{
  "d_mlp": 640,
  "init_std_o": 0.0228,
  "init_std_up": 0.0228
}
MLP neurons of a small language model. Each row is named by its layer, matrix (up: input weights; down: output weights) and neuron, and shows model dimensions 0-159. Each number is 500 + 50 x the weight over its row's rms, rounded and kept within 0 to 999. Numbers have three digits each.
Before each neuron's rows, "fires on" lists the tokens most often at its 100 highest values on Wikipedia text that the model never trained on.

fires on: " are", " is", "\n\n", " were", "History", " was"
L3.up625:532459466540457500493442529436548474472526559552469472479519547532584437523513466514633389483451420533412510454475549503459463585526516415581459502532470470501430499551434552514471447548512507475619492517570506485476560479531476537538516556467526490611544529518426561506532511494518525493468517415461432524552472505538400455574446469486371394458466438399561511507520460528484490485505512428541433448484539526616568435551563621541531451481515561479473453460546452487466499587410496
L3.down625:554554505478463516520487523524511572474472464473518440513445546519421540579541587445465597444571473492516503386570401448441448504501535583536472440484604458530476493502473462467578578378565528459403574380466431517558416492559482499516483586475499486496440472537579411516521517484506481534461501416524525576446559573483476536525542651455503506455514559523504510553487544571521533498503603444402523496575489441487492537478425430473454506534499477475460542481525521478505481403478544

fires on: " |", "%", "°"
L4.up184:536497540495485493491487451539509477417497515492452508523499510487506478450414506583354489539556467556478475439417487511438472439598459518491521551461412531437470536431559438477543492473564568515510602523445462543511463553534511531446556507530420585453545465479520501490498392490457570502476605577536526431419540462510428486577463486614466503561512477557489520518545406538434475588534516535415534461518542574575497521510573556491439634423523607504464487581565561510489497558482488
L4.down184:470486547516486458508510438530384558518425552526547519507444466491473545582524617409476548470455504496511530558421519548458507544431435493518582479508560539475467429568434630432472467493534467456544508444472495616493486531516592507495463432546538594498524522472517556428540456567526510531538478488580462464452552425433610485471408515560564501552532504460396512423438430520400428617487469554556475520495505459492469507456484466555551497469489474519419443558584541520491442471443486

fires on: " |", ":", "."
L3.up116:508417527493442495492507529551575527514516447535459462568481541567535493540413525571441535466482584498459503466454502486434559388489440539477548466450453418437483495422538423583435566452432543512569551490417428517579492468436513580584473478535495535533540352505511471519535424429472391526477596491586510452532535447516441483426528471543499455537518461438573434504568403511491499541478566544532501510559491534510492534419483497550450548526514535459526493526512523566435503610615450
L3.down116:514486509627459474458537409488423515566491605361544465527453511550480514462519512407491465486480552412529481453439482587603522451580476473562523536503575484499403469554487534463596532527550494495449505566493433523525460462486528501454439459574546548426547497555461529489494504448496425477548528543471432485447546508425550462466431630321488440511581495480426470494435556460458457524467509486530478524420438534567471467506496442523514463540507507512563548522536564510480468533427565

fires on: "–", " Conference", "s", " Division", " Episode"
L6.up543:485487548505475474475540523448469556491526561436486455580448509543537434518549491478570498462450413573516445476480541447480429506472499605509534525492532492426419454503548597577482444567370500550466564523475555516479442515492528448525538565427454515458447541516574578473459593552540560557549417488471492534514550453461506440534527463529354476618554487549498477498418504390486476434598477452493468508520574573506595406464506477546455546471485491503499457441595438490552468566491431
L6.down543:540433479553530533463538555497519535540454379424479474619542527454432510452555540516446501539544515555477398599470587543422473518482544414534487506506516553588461555494508512630531455499499544421466523518474475475410467560526447488441453513562508476484552447509578408455536500539541578523577465413499493459559540537465512516526393405417492428583558509505559493453517408477493523502488425555420524473538514542580498498427606479454559505526491495485468578485518515468562447522552578

fires on: "-", "\n", "″", "W"
L3.up206:523552500526465541623499521411500444449477478436475450479489528480491488486432526584388522541529581519524593474540491453497444525553519535484453585511536450450411442381475532518473591498525626430555583573415532508494470508444466510515551470379375590468591488477570476465433472545531463429457534546449571500410490479496547493528462419565578514495573463524531485477525483444559466550486583519514492550531532531512560555441489502519518494533534491470503510488572582445472497564419555
L3.down206:389505425523530452473421490488502487477577547529427542479460457471542508532499546487486534530527516593497495486457439472534592418529490462484590506439421426583466562466511430576505467463546462491573560561566564539606539517482497464511488535550505416419557454451425462448469495485554535559479429402538599467389467530501492533523511499488473540556408465487507501645555494481547535521521451587497440444414519491564513529492583431551472482528480497424515386426448465466496574501551475

fires on: " |", " in", " ride", "%", " D"
L4.up15:413495488452413476430496549461533489472472520498425574529515456503486439478386497565363511574543495564434503521436487463464449453499528554549501499446492583480506569398599436532525516455561479472532589442458476493456479516460529513562568533502405546459487517448543521482492452466548521555464520572425432506492543545535411490549426513542437576487484481495507530442505440465474586596480575424443511526494509533491465514431646559447466565471491509531490502643565472565440456487564482
L4.down15:504491503544469529635530562505519498428496496462535516452494497493431481476440518538508483552460545447437514542480500592474477553541498460491497605464487481504512424481506558500550541432441450459477521425479421495563566539477590542461497482395480539455492582518501490388566445537524525516531454497537493524481481571528604494464491470568487570492534456541366553437562505479496515543565514499561445569321483535438449496477499452530470421447434447572466309573478438504497488506492498

fires on: "er", " ride", "ng", "ing", "an", "or"
L3.up269:451492596528486552479431490473575518530379496555470422498459457438510547453519560522406561483506438598411489491606459405408594525548437472462451532469529500506568489503494402525496506368547513481479499473438546464552542539537497533537442639510509491535476498487550487421462520481452462551470565495507488479487560479538419456599485533514419477593527518545562422479502488384565581469511559506408470461409533464504482502534586553518437463521489535439494524512556460471559467486469472
L3.down269:537549411455625424567574566407514563448522439468548444548459519506555477514483455556572437461518569521500493505472525504508553458525532427474528576478550404516541516515532465493559522440511447531573427505391508570489526511524506523525524450442509458533532477466562573548427538512486446437475554532557460595620450509449476550470483544464561515360434465440493523538477442535446474396490504599557442599531468502380497499493462537545502513499531451429524505504533513437404430479523467

fires on: ",", ";", " and"
L3.up527:454546442463484527607416554508473487515448517552564427449427511503470468574479520509498519542455470582415532563434415444455516508550508454507446546537520421508499366506461447512577492544458553404467521482453509514508568585526552447527490490523525556555476537471444541504505585424491467572448508439502450488554606503463468470438548411474433361467586489515582464531439459478459552475477462571552493538575513521483586568490529540514458455469523443499572488413512509431646514522477500
L3.down527:508466466471546435486618521589567473609548542565510430454571485477494561479561467456526408448533540409644460447516581505508446463467475528445490463433502449462481470562478448472472490506494525531567429574491503529475530402441475513469434482522552467464449457525554454505535386479524577525555379479562474382553481455517541458564422469517573572514541547440536545518522495500522460506499516521495508511452430456559502419463481386503510488567426518490545396586513525586464513533514504

fires on: ","
L6.up280:480460481519526523528443483461605503515443518554425427473599578451522499483483433421572467495530508549549498528491497485449553469514453469436509552463508450409475353429479534531508499545523545527586463451454606442521519525563537575504534522525436558530511485535494363454523418522540511507480529551457496491489491505466553441512634490551559470569462489535597551387452414460434514421517407468578480461537522523544573455465605586480503549579438471525541449516510464465551534531478536
L6.down280:537498509595531505469571467494580504456525448587456408507457449525485446571468446445540556541555507555574484525584410485412606467465466455504541506468476490404495411485419504483516499502623493492458481424543468519496552566538492446482461568547467530581504482488459459465470468508496516405459522473488503483533382434604585526469511517535476533474545594527540520420436508520527434586547459512478502551528426515487512492442543509582511578413426412509536442396482572543495533494462607

fires on: " of", " /"
L4.up462:495574487547565593652440479555496525440513478535415534579602520508504396485483438546503489524393557508493544412474501498464498469495473453562426544485438546497460410434499481601529496607432510474532507490532682444463499429525578496459522529470469556538478588434485492442460501440427518511520418541535524408478506503440516478515490530484422491512510557462480468416519537545489515414512544532561423562542472524522447530569510514499547531453448460571491437456519470440524438475438526
L4.down462:535454466592442524513471569402517471530498442583492559402509437451566468462534506441478429501457486481473468455542572533525517551492510471456451463430507509493468486539518512545459521487569525548409519497519458555441467474472482496478502505627567548525503506520473462479561490484504466501461514539482487519541461515594701621399591491598528531441476467483512539486574466405482446404471417387538532539503545559478440589582515512516509441588492436427449483547545522527486538467440505

fires on: " was", " (", " were", " also", " the"
L4.up76:475441553485454548485480443452588403495502489595456433522484557428497428575531482488618456433485497551553497575401465519443434494524487479545493482499446508529528414544484496531609522612422454480627445627477528434536437566445497522495526511568447499573497475508485518486414484559435498496549404482488528440503553526453494382610462442542448510463442473421522489468569461443483561520477488476542477425566522462531532494497601594499478450537498562508525460522510462545531549512479466
L4.down76:547539497490564503484510509485508566520487539481415471434434561464543479428513546560540550559492498508490498421553456577511534552467493542437504399470425473414486469465592570550515431422578570565457504488505535543454496450536521446510450495454492509360512435473447455509575599474497502485456443497518547568429511595481508532484469426461485585417390577500539440436471567494503431457567529541445498514622488474469464524568448482513512541490559475473571571409525453481576574414534432

fires on: " |", "–", ".", ":", ",", " °"
L4.up277:493641461485497487506498519506411569502420505552535425527485512396505502535460467551447542573491534544405464484491590422486491487558492510531499479513452537486451416494528472459593454591479502400473504393421455449550511565499529519488583570490428592508493517480523509516437530411519484495423535512564512585514517540438462460473476477521390524463560506492570481502474458459447515508455578514498542570580404507526535560480661502452409491482522397497539440498500492545410412468479528
L4.down277:492551572549421517536432468492477473469519507571519500485456460500361613504454548576456482515527524493450537488484525577544487524521454453437548463463524445450582447508496503512457525519441508564477530439436362494604417489417559530506486553609515590488516495546581537431538424490530429613513491459567517389468481499466520527464456474518585507543549435503488490513499444563514478504492445481537459495408513522557493574539519598480519504439442485526489431619610492545468403544533518

fires on: ".", ",", "-", " of"
L6.up314:467501541433607558565527492553451531445427558596417414464489621480493481496502489448461483524382558572404476517454552502466420482535527477507507612443469560542527356475568469533549478569517535454501479509434575449565479567512559526510546532476523492510498514506596576472437561474581520469456513566521547495522485478494411478507469470490510411467516503481540546494526529507440547478402558569494546612505490504459572494484521565556475506468420421468597456514495388427469509481479488
L6.down314:495567410474515495486544514516567527555442609482559543574488541513496576459482457490440499513520503486519527499436467499473442583552505355425579396385454527503455474477492429487505530549526495445532541464454513569527464534421623544561556489550519441475515485513535502481470604510513537504500517506511503458481541444469498502474501574466465523544586560526442456412429410553490544512589545500442445539407601475573462411503442447563520485466527592448423437555441463538596491512445463

fires on: " of", " The", ".", " for", " as", " the"
L6.up353:500458459509441511467456470517494584538522533524435545565503605472594517467425512517448468494519550546597530479454552501499483438547427446576414504482578459441518447461476443588568447502516511511529487555554484527557469532543425471464516454508417473469510403364354454519442493476597429501545492528564518463427564458487439562455477533525386465519502408478552546529548498543481455475522600516469487495544581572543529532493536519524530505606518433428525463554564466506514575536490408
L6.down353:585508518527572470516469493550521520494481461529527562484458589587544490563510493561559541496458518458580534505515417614555461470326461544469474522503574466493520428462591422552505527515443450469488461525571545547466470562484505481590504396519542549599514399460488545445420422498529458468468483528519539444501521481491637541453411552449526526529444498425545505410520531514479505475451486504527503565421455506391468507463492516566475460541439458563462520608482534563517546412480492

fires on: ","
L4.up47:427460488429525534539514433528606477532472587540520417435430593485484445428433402485536533487538400566494468575515499440471503426546508504597495599485421505486469498526457483494541559490441617515486459442458564450486535547554540627493526515541466512448476477401542573508491487492456519527426492529499497501543591479463515475476546361482469522542488464535556568432422463484522423517497409487628512601561507513542488460502567525510471481557451412552444442533456526476541492505483486
L4.down47:547450473542459396470534515490504460593471555533520518486493551496474411538484453496472544546598510586564514555558513515505485432503479503477533545452476518489409476490480422487530478570587444408471388472509512416411565405485544475459424537544492387531455550515515446526477470558519607455551506555466566502578489512574504522501442432469438504512476604458582597453531481489484546463473494547435530549482564462562488474484524474420524541437403472463518392419531474503567586505443586

fires on: ","
L4.up145:486433507463546499537495381545542413522500595516520413485521578465518405488516431474513517465548442544536514536547491488472570434519528492511457622536468391441520481500460531531547502456473627506516425419534487418462519576647508573463520554553457534516505459475422521490549456544367485444447514453457465492515602465486432533492633460529481462588547435507557507480433492466471495461522491578503459514548494438553474441514543540548500415512480513480478473514502420489588538582470533
L4.down145:593444515564489469466589483433492512505483432515482509538561459449467387570496443433534487562521505530472499524566469505503563394462409521497527442530528492514453461471386489511435536477562464433419556474497597445550592511508442498467462522598484459583477530551560417479519474502521570451474514471511496457616364497602534555468515513481505559492497574426598565465498492458509482519576521538436494483525493488459538568510500436408499570442419474517591399395493523540498507536511511

fires on: "°", ":", " +", ","
L3.up597:597463451448501525463479610498504530484393539493510415518464501539517479574442465511442501460583459617449501471475463380483506453466545410416516519498510453531432424481449494524545516507533535468491527502350532418444549521451434565539516550519556493486470399470509500498552554389567514604501529495513499512531561496381520473606505454549505491536564573523571500508480486476479551561517525529559507517541541433492456508377488538513485500457495487484603485469495531374552494515602453
L3.down597:498522453501507486508457492455532536571481484494514488484543457457468476464531499502545455417513612504564433421546500530481474469574472479546541561503451527496550384562470485517395568547521409438464409433522429476481634422559536473503495459582564529514542522485534502475487459439559503442509487566463521428527515421490595511462452565507480533483547637497532541547530519550433515517484559495537481512454463474411411573412533452474509389497423515557544382535504502432585573493587560

fires on: ".", ",", " (", " •"
L4.up270:480624567418498640581493498437484423553441493483501487436488511574535493464470516535418469411528448500491494428427545420487412433536506473464372493536403471470507386459508510605562482529555531445511546518477527563586552519498536512524486486506448595479507498516568492436458497490485423435391616599496538456536527498451554409495560459527559421569560435521550466427498486542488486526490540514583496574550501567525517505514487558493488449483522463530552467502533528477526468553492555
L4.down270:522611485532549464531437594548498538427495479591538460442467601525427514519477522437504605539459443497576446488490418492546513452558453487535489426428544454508501508516534517396512514480438597497524491433487616561439581522547463458525498543443530540452530596600502487538525509512503540515564393431494520452501421458484432527503513487449557548401580636494521558477442463419560555525562487526493505554397511539448397447499476464434489518466479473496543531525457447459544460497483481

fires on: "|", " |", ":", " and", "N", ";"
L3.up148:504406513606459489544572513570514485331495516542478566615503505524536487488532444598477545386454557511436507479570503519411576521551470435447447501474454405386447537470492439616546540488447583411516486580471497482473494495541513474477538480521459579504494441469485494503465469396421453527513456547469481455488566516498467500577466464598476502540468497479569453554517477587482436532578558434550531459445549548534507462451461520510529579456522546470486508497508477501501457611435486
L3.down148:466477464503457492452517468511530573633504535535519456444494542518383558525507547460512450476479550492571469526374486525425411416519538458502589460505543539491403515485413498504484514550526499508494464396514383521514587488458513592478452459672497557488544437604450616488513552516537471549479468507485526549515487499564477453520451556466562473424557533512536494448476506523459433530512435557482598508499430559466484440491422466448506411453530497454479586521510573574502487539557519

fires on: "-", ".", ";", "g", "–", "5"
L4.up555:431443454485484474447447505497515481500463528549600403535560494489498423410513613557465536499504531543519534371523469425477567517529510438488508592523566475433475495515463466526542428380534501432567503589534501496506495548606516506492540452516551502426525483459553464484564388419467501510444533488471415542534520491493399414537517508535513481429452604546517531523587496413490464466554554490528497510507484588460484581432512537524454577490462400457591503537464458627507495520552519
L4.down555:356462563528431387560557484437480551417448563439481527449494508632475544494516530475596548443550474471541522483475536529486463534521544514526484503464528504558503538510470515489599455477490564565439465565457505527560510569470562503529523494499445511441621511476512491532449478549481593538545464436500545450575515603455584519486467527544476398405440445463495466513473554509483522543553489487514436400425522478519588442441437516526498446459494549442463417571486558507572468607438438

fires on: ",", " Born"
L6.up232:447553555467427495427543455463492560578529524462457422440431580509449524510534483490469463530421533499576526513513481545473479547479536407444430430520415456461472409441504479489519509535551543552575487416413502472626511523527590599496504520525513458480580593495519569468490470507485405548506527481429442590489609496459475425521544503551546421564438377543574469477444374469485506471510473614527546449590518530550531474451511563520490503464471500503476523496466465415557493534519509
L6.down232:529491506497506448508538480475447497559622527609537445539573528500465478605463511493499471574450526567476447463554455532475495426541415521512513462468454454500508461494480468475462513510578462372419404464529515439548533426522498434499492492674543486538521510481467494481486524510497553433470412569516499435556421434525480492528463556472458477584455507474604542486488470383426489595499593552458428510535499487501474549594528531474504577499429520534559397505479518533521528608563572

fires on: ",", " of", "ative", "–"
L4.up46:447501507457518554447502455595503430531445590494472471432418537531544392435450529484482518545430506518530562520475513508474445467500532449518486502479441456488453528523485560570448392405555514513578525505522575408473536504533518509508504481450538571557516410451463586495481568474538532601557518549490496524540555465413462374560501474449476490502550461531464480446429539586505590468578557553556468410557492587479545515412433549547474483428464448524561495508566384448570566536545470
L4.down46:466595532435576434471543536508553563526412501515543515521523513431494641508515499439425533533531516486533455507526472502575492536509551482407440497419445558479510444510423547492519571568542508525442436601516455555514477495451469460469580482554559477386441517530542507486527479445620457531476568513501501523492581508499553564439456519529433467439516549464530438493517521386569462444433562557443543447573592548512442438510535436499512521567526470363486434408554573535472518495506478

fires on: ".", " O", " no", " se"
L6.up18:426511488487465444525557446452395522495531574495469497489482575488467480561419503606442516519558381476515463488512569527492527586448494553507520522513545550453439590512432527516584501557586473514517571562473519510554458583504469522461571486464415482409467462486605454440513562483395469497505552569505555448496470457470481535505453452498375445496497437509544555475429566495469529553453492466567526597570507633609550547489528514503460505525527419538507455545553494550375509469522469
L6.down18:453484494510464556614464499485528528559538491449572505568481509492516452441551462519469516417540414472462476441468436510455458576507410520425476412480508585583462453474537498471468444580463497410552574458472468501481468494528438496545491569396506461424542491479517507547522457492467542488516520508554409468333535547497525536496355482484526464551539556529410497490510607539489469499589523521570503503493577536431508451582549543582612518517471596515494465420540477450428484448548466

fires on: " There", " there", " of", "to", "so"
L6.up129:384555484474447518579481531550482480489507506510418492545517581461490553502359484491410399400451522550407524449514563406430538443581560508549492640478532533512459426466485459523507447612492528440510582512507520418508506523568500569546535537498461549458564516526541493514486505411498480524466469526410543436535534440496471489583411531548517488483444556515614525464551444468534548511447527498526510547477515468549497506462479522435497446566471506462542482610565438431428522476582549
L6.down129:531416507581472480410539497430569469495499479568520513499555432489526427384537566561499431489449465488509489526496447512529451539467559535479567476526488530492497448523508427498494560507541498530593566351473471608593498488500468468473464522403494462476536505545529532393487489506528470373407483462515432528529533561514525538473597545579472526558446525502548508567528571499408494522516513434504527558433524543454438581493487551590435495552590545390497485407446469524592521479437529

fires on: "-", " l", " /", " st", " la"
L3.up122:487518492549521506505481528520489462395427584501437472544516560530531390506497526489468552486485549414569565496508548463524487559450493516452521478529481479491414446502499514484429383523405568492492511534479507506517481541497534502502517526475510408479565495380578572407542494504550531510587462605506439487504596455392550486591537473550524492508506554483455615497472507535599478525543409450488498407510547497500466413556565455556532476549496412507447415347496504512555596456541538
L3.down122:616464409545461502530548524476520469502430472358506471549453502569460472544531566443529491508541480363535404478547529474526548514467458606480469605530515587525445532484536523558436426445427568525457449550472525544440467456522545483557518406491522494482469448558499448509465600440502456489494492514417485540463459573609584567599492489536457507355532500489496441576508501522477568484480449542510449434461498509471550478519484487507520447563502615506482525491480513470463519383454481

fires on: ".", "C", "s", "1", "%", "$"
L6.up219:424496497476389539597533519562461544459442484569545527568430590464486478474486478627377520506454499562478509459419481411467519454577473438548493533404514555531521469496408437487640530489544471415500510540504595432481482464669505477439567547430515493464505486520621494509530579498434511501531573552408544475575501523438502486511526536515509515474555468480500458409520522548460534479509524524545488547487477585553499519445422460477578517491427474520554457489542514532479491537480456
L6.down219:494533516525467525488413523404582411495568532530450540451423527512460457547527542452525490542537414497500518470541495510549480602388528598516414534533477507417472420554504501517327557521450487517509585502470526523545512403404484467480539573499483546552503457474481427509526514553466410463497498509593459486507537451533473477523537458588402524466499562570504499603508469545576517576471543464511521503475543378513554572543489499513437495480511558452525469538499369486421428520514559

fires on: "."
L3.up146:432461546463515559640445495430467419540473471531414467459629576508498448435454501548389481545497479471433612526433540460428446473530549506509439615484495558506547513485483521551590453477536523426540527523460553474432460498473461500535523520443481584537554503539553533510506439593539507482485499497413430480604460492403498480485455390562525460537513596454548517448519434526531471453488539531490456523562491538493585507477477549510499346484512457556473511435530500499448451536429527
L3.down146:493417552635511489507513477459453519554481456514522468475497483593528592524550563446531501586437464473490511454494548514452533489497506464538540408508500476543556459401556515582491500412467516535534454429637491614558485535528533477516493447473495436424474436505452497508528465574603479569480496421595599473495575392531452533482574549436567473428543471504452417462499448384581496419427477510562510565511500548450528496474510533512470487448528501451480481552480570596481480426520500

fires on: ",", "-"
L6.up145:434520547551401486477591567481479566489489516549466441480486512551489510511432528563527498477404491541446484452526605479440478523515548488450510529466570475468436469399533461474561535527510502448548502452455522446557507459473571576468482487528449577498514441503590536436455491450505435577443545584509529576475644374564454458527446535588497461537496490503543471501469508477430518556366560556574479490494542558542500529494546534499440441572464422462462473435504552519419361469458559
L6.down145:413563474462508508478490464572551545547532452491482566612487517502561576523491491508507461614522549552527528439571430565555524402490458416440435457550444524480550480566491463444543537461543480567487548398521494482471444565526453542537518495423532558535467437511526500431408570453515585506588440512535430492473465412526461467467397643398473452497552551541450466537448537506485431442544542437424481537550432457496533495458493602542536530520431523536463473556535532474485484588487501

fires on: "'", ".", "-", " the", "’"
L6.up406:474396487559379447482498480535419553506554601540409447537460515494564458465485498554521518528524496541495488470511453471484516519478499531511466561449470481431455534459483594539493368463464492524508499636462512507451529486531467486435539483534572520405559409481459542501555420406424506622516617562445538554506546465470399467556448600526451470524511455482473519593462497428495478546387494525489480533550565512543551546551565492479516558520446537557553471497549432434526481563498433
L6.down406:467598434563525440578451396465572488466510492501491525537495505599488550558538497517483498520536579435489455472471451499526460503470540541485540486554540549490548474608551528502467473398500555476466484468555508495500460488566507510456490496520460547588488503567588650470413525495516522476440468478494554368502445562550526608485499499485440528464488504369520486376529629507470536494468574479468435450523458554456572438503455486484501560488496426465513390516522433490533455587436408

fires on: ".", ";", "-", "0", "–", "5"
L3.up445:477475484602533480526394478509475494487516595554482430526464466493458518417580531576461547590527530548555532461502427455487568476436524418552482664426484451505442505490487487512536357442584616458526481624509490519475547431533481444431511478500527595461552443450459474512595450443417546524480504516489489582443519482430468494537474536450480519431507608551500471595407543484480458564537487501488524511521520553484487556532491475502487469538517492474501447435526515490591438581451517
L3.down445:453496422498501537534513501499535492429426531464566520539531598615479477535548526456517474440477405436490481369583518539498498540539577509452519478501424502561563576471502501483538487400551493513509443448526555585550565523442497450518472530506489381496495449599561562413465439584557492502482519432570515429514475489506486550390497513514553516482524526395516618486497458523503586431546441460470521477493493550452629475518475473486472523459498515476541423469497468388481414576584464

fires on: "."
L4.up461:367540523509501514531514447401576476490499501538490427480450560537493406539393475518466462524431423493512495566415522455460452469541566530535445497503510497424470515474523498584581546523468538544582473478447483463562476497489500575572560514545500523559502462451445502523488595488515484517543578483423474510558527391506408425505497406506472491512522465548542544465484434448481448366449491495597490450504645537569594549473517572515503405600493517563479485399465495445461514513494546
L4.down461:520575413533491553518556440527498495558505489569518487462475432502494512552483582477589419454518471494565513422489442527390573473501438502430580468537601588568489559484524479510463457493515471561434371506482587536483520487449526465449471448455534414491444528520539543471427535508539445535485550557571461535562573394397534477512528568460551522502539521472523439531477516462467392521509448541526445495569420519438528528455450500545528499493426453506414472591447590520620513462590488

fires on: " was", " were", " is", "8", " with", " |"
L3.up496:419530566432482565472462483447528431473412536464519437489514533402444522455513531503497438491621472525520483509390366410451486521512503481552465511534435572486537489493481480551554470428536481434541580530404540541498486600489496515443444531551583489521515493468483525418503458468484538467524538488556549467510587546450473491590519425621546591559532419502508407521511527395468510516612499452466450461527489476622537486424518519534512595446563523502496462455501511478578492529425508
L3.down496:539572512524569461496524553564512458408510528497580495394462429521503555563545494471466600438458444507518579407511491525582474521455543500498560466483569439511562529484474609431426448498439522523450498491460438567487483536431487470553460584464529503439594510530530469431464476516472491527515431515465582439513582562436506568495441505498453472507431554447478547474463601566517511547499458600518503498440500522425530419469547410465497536475541488505603470464584499451608578405590479

fires on: "-", ",", ".", " –", "st", "ur"
L6.up389:467544594517552522524510532553520527436464498468473521506527599578485497469495510606613529547487540457464482511478602461466438470560454457366486582465519473504460477449446452465484510490432528513494496473495545517624472553503506468489573508462512544589452496552562548473414453483525410550468474549454511482561492416528418424472419481573461541516474476522599505468571407484558485556414430484444544499642575478435578509471518558553444487433428432446485469546480445474417477508509514
L6.down389:451671463472485449468491476488534512545488510665471514561531484475492585607478489468459507529529448538482453517550428462478438500494394426504537525478441512461461470429496585522541524497474469385527494526532476501487508561475433537471455554531518526527480502479458480562527550584436479443547462418522539556553491404502495452586525550412414483339484534566466467550453485568519456558541424506406509487478478511579450506584459519430551532534445501525460598513448534515527443489518558

fires on: "f", "°", "-", " /", "″"
L6.up422:443472535571433450602427500519520530484453515519447440495556576455502437525491566540426533582431566511495603450457585536443433519451584516580435550507536492543389403470592472526439495420534520448473515560481475495452506513485566612499512537424428558480570509479547496495439419514555462595555509457494461472470557499515471485556467415577525485511554461459486543595540414500471469458503459464451534421471561524507519551519516598464518512494485462535550460416592535435481439515519590
L6.down422:496475446508551451488579528463535530472486515530530493424595486456386478439518441514455398476452432453488410572510506488364532520446545487464473510529495523580437491507591452518478512579472525396498541563456558597484537423531574524553463424551545497477500418549453553459608502464404472538489495476477469421553495465573529471452505472538526480443500427497537509539520498485587609562524571451517519462474543522459409544457547488492538490492493458435637486409537484529412582491524449

fires on: "-", ",", "–", "s", "f", ")"
L6.up199:477473561552477430538442544511455491466525518536542492494467509467535502512521532573456483453448555540584483454500515392457490467513488510487448438376518482554488430509478607671570424585495477516466500581560456527476544473561533585499532482540564578475488477552458574485408470453530441605455505471417548574462550497470549417526483547546417476520474487512539442516530547422487435387453547592587561437575486555519551480511510572501509505472481483545489511376562497496519468452469442
L6.down199:457440414398579503483593535532492461470480482473536536485580482393552476455534533495458411495492581441436589567445478564477558534489486477469525503570444512482417526485523511469509449485580479498523435534511484530589458614462453473465474379399453462492540503512512554533501453515534511537614497521515535459431548505519540506522419550569457476563442527416504523378555583487546421466468565523487447405545519525605473502496548573494403455549546510471519444456473540570501516517558572

fires on: ".", " was", " bill", " di", " book"
L6.up283:482543523482433570563453529361536479487499553533452413516539542445435454500458419548454468363544475464522563468494521439484493508630499431513443477517524563481476487489436432542518511460538530502474563504478466400534472628462513486530518512482521604523498416451474499492554466442580554447546541497537523492507481461486481459587448579600523545525566525482543535590546400439581516494468480528464483562592546500470555592515497496497469434496452491432592452466568520493460593425431511
L6.down283:479467581447548519383381550465506439498418446489576516545517467590482550405428409500510567548496485479449435475427574456564488619563475551488453458546464448555492543496552541505539560607526536509507513540496455483528468459523518523492557474455499531386481435541483445428556494483551599605488526435536458417497453492526490545530531573439490565502520565366504448480625490462569447518542431491553525563592478474543514563410534457521439503514517507468518512504485505526528475515530517

fires on: ":", " |", " –", " -"
L3.up168:504392486453519484516566488528551439502543454484538470453537552536488364477508521543463496499444540505477478494438537407435519416500512517498508583444474453435428549492424430600530454450469572472599527553488492500520529423505428495482483458546485487479562424483430488519484453452451466595486517576538446451531578472517463554418478439544471480496491515500530459559512401606450344555562433582590576486594520536468445495427457507516537530508471446430477501507521447530523503633497487
L3.down168:477527416490497520431438421469515554536446464542485520520478465523506460455540524489497405516562621517526521450498516537494488477519535401422513559491561429474482468552468543506520556488548486490414501485514527533428534407448593526532428360574562524545457514520433532407494488566533502496613463588513570504472503454420471515494419560461557514420612532563435523422523451462455497471457416605476498526521497563530531455449437541556517545524550505498561488666548537553486469522518479

fires on: "%", ".", "\n", "00", "0", " of"
L4.up162:375510560551534528582513535490539456393401565574449431525456537500506526468451449541433438588525442567550482506491507351408555398546439509503398572423484510537521513487510535519531412536492531487520551459513535429499561539604549511467544519437423561480499476458457514491505465489451500553468489521480491512456563493453520411506519431498598482527495581563487464498442480525459519590517500516427500532486521638581498525548507560532473530452470510436541472504622543525460432517467446
L4.down162:592538458520563409576518464482529423522545567568499459524538508454483457471523551499472414466528558514500506524438516542570603490407533535417496527467553524459508473473466551512488557403456466539565476508527550457538487425517483417401492502534502555538508479631449513490470417446507487531460494526528432537481520460578585421483493417521493522476470405546455518446507465514548471560527503523426492442521531585549476559634425505590620497372545522426512521522560470558457540430456537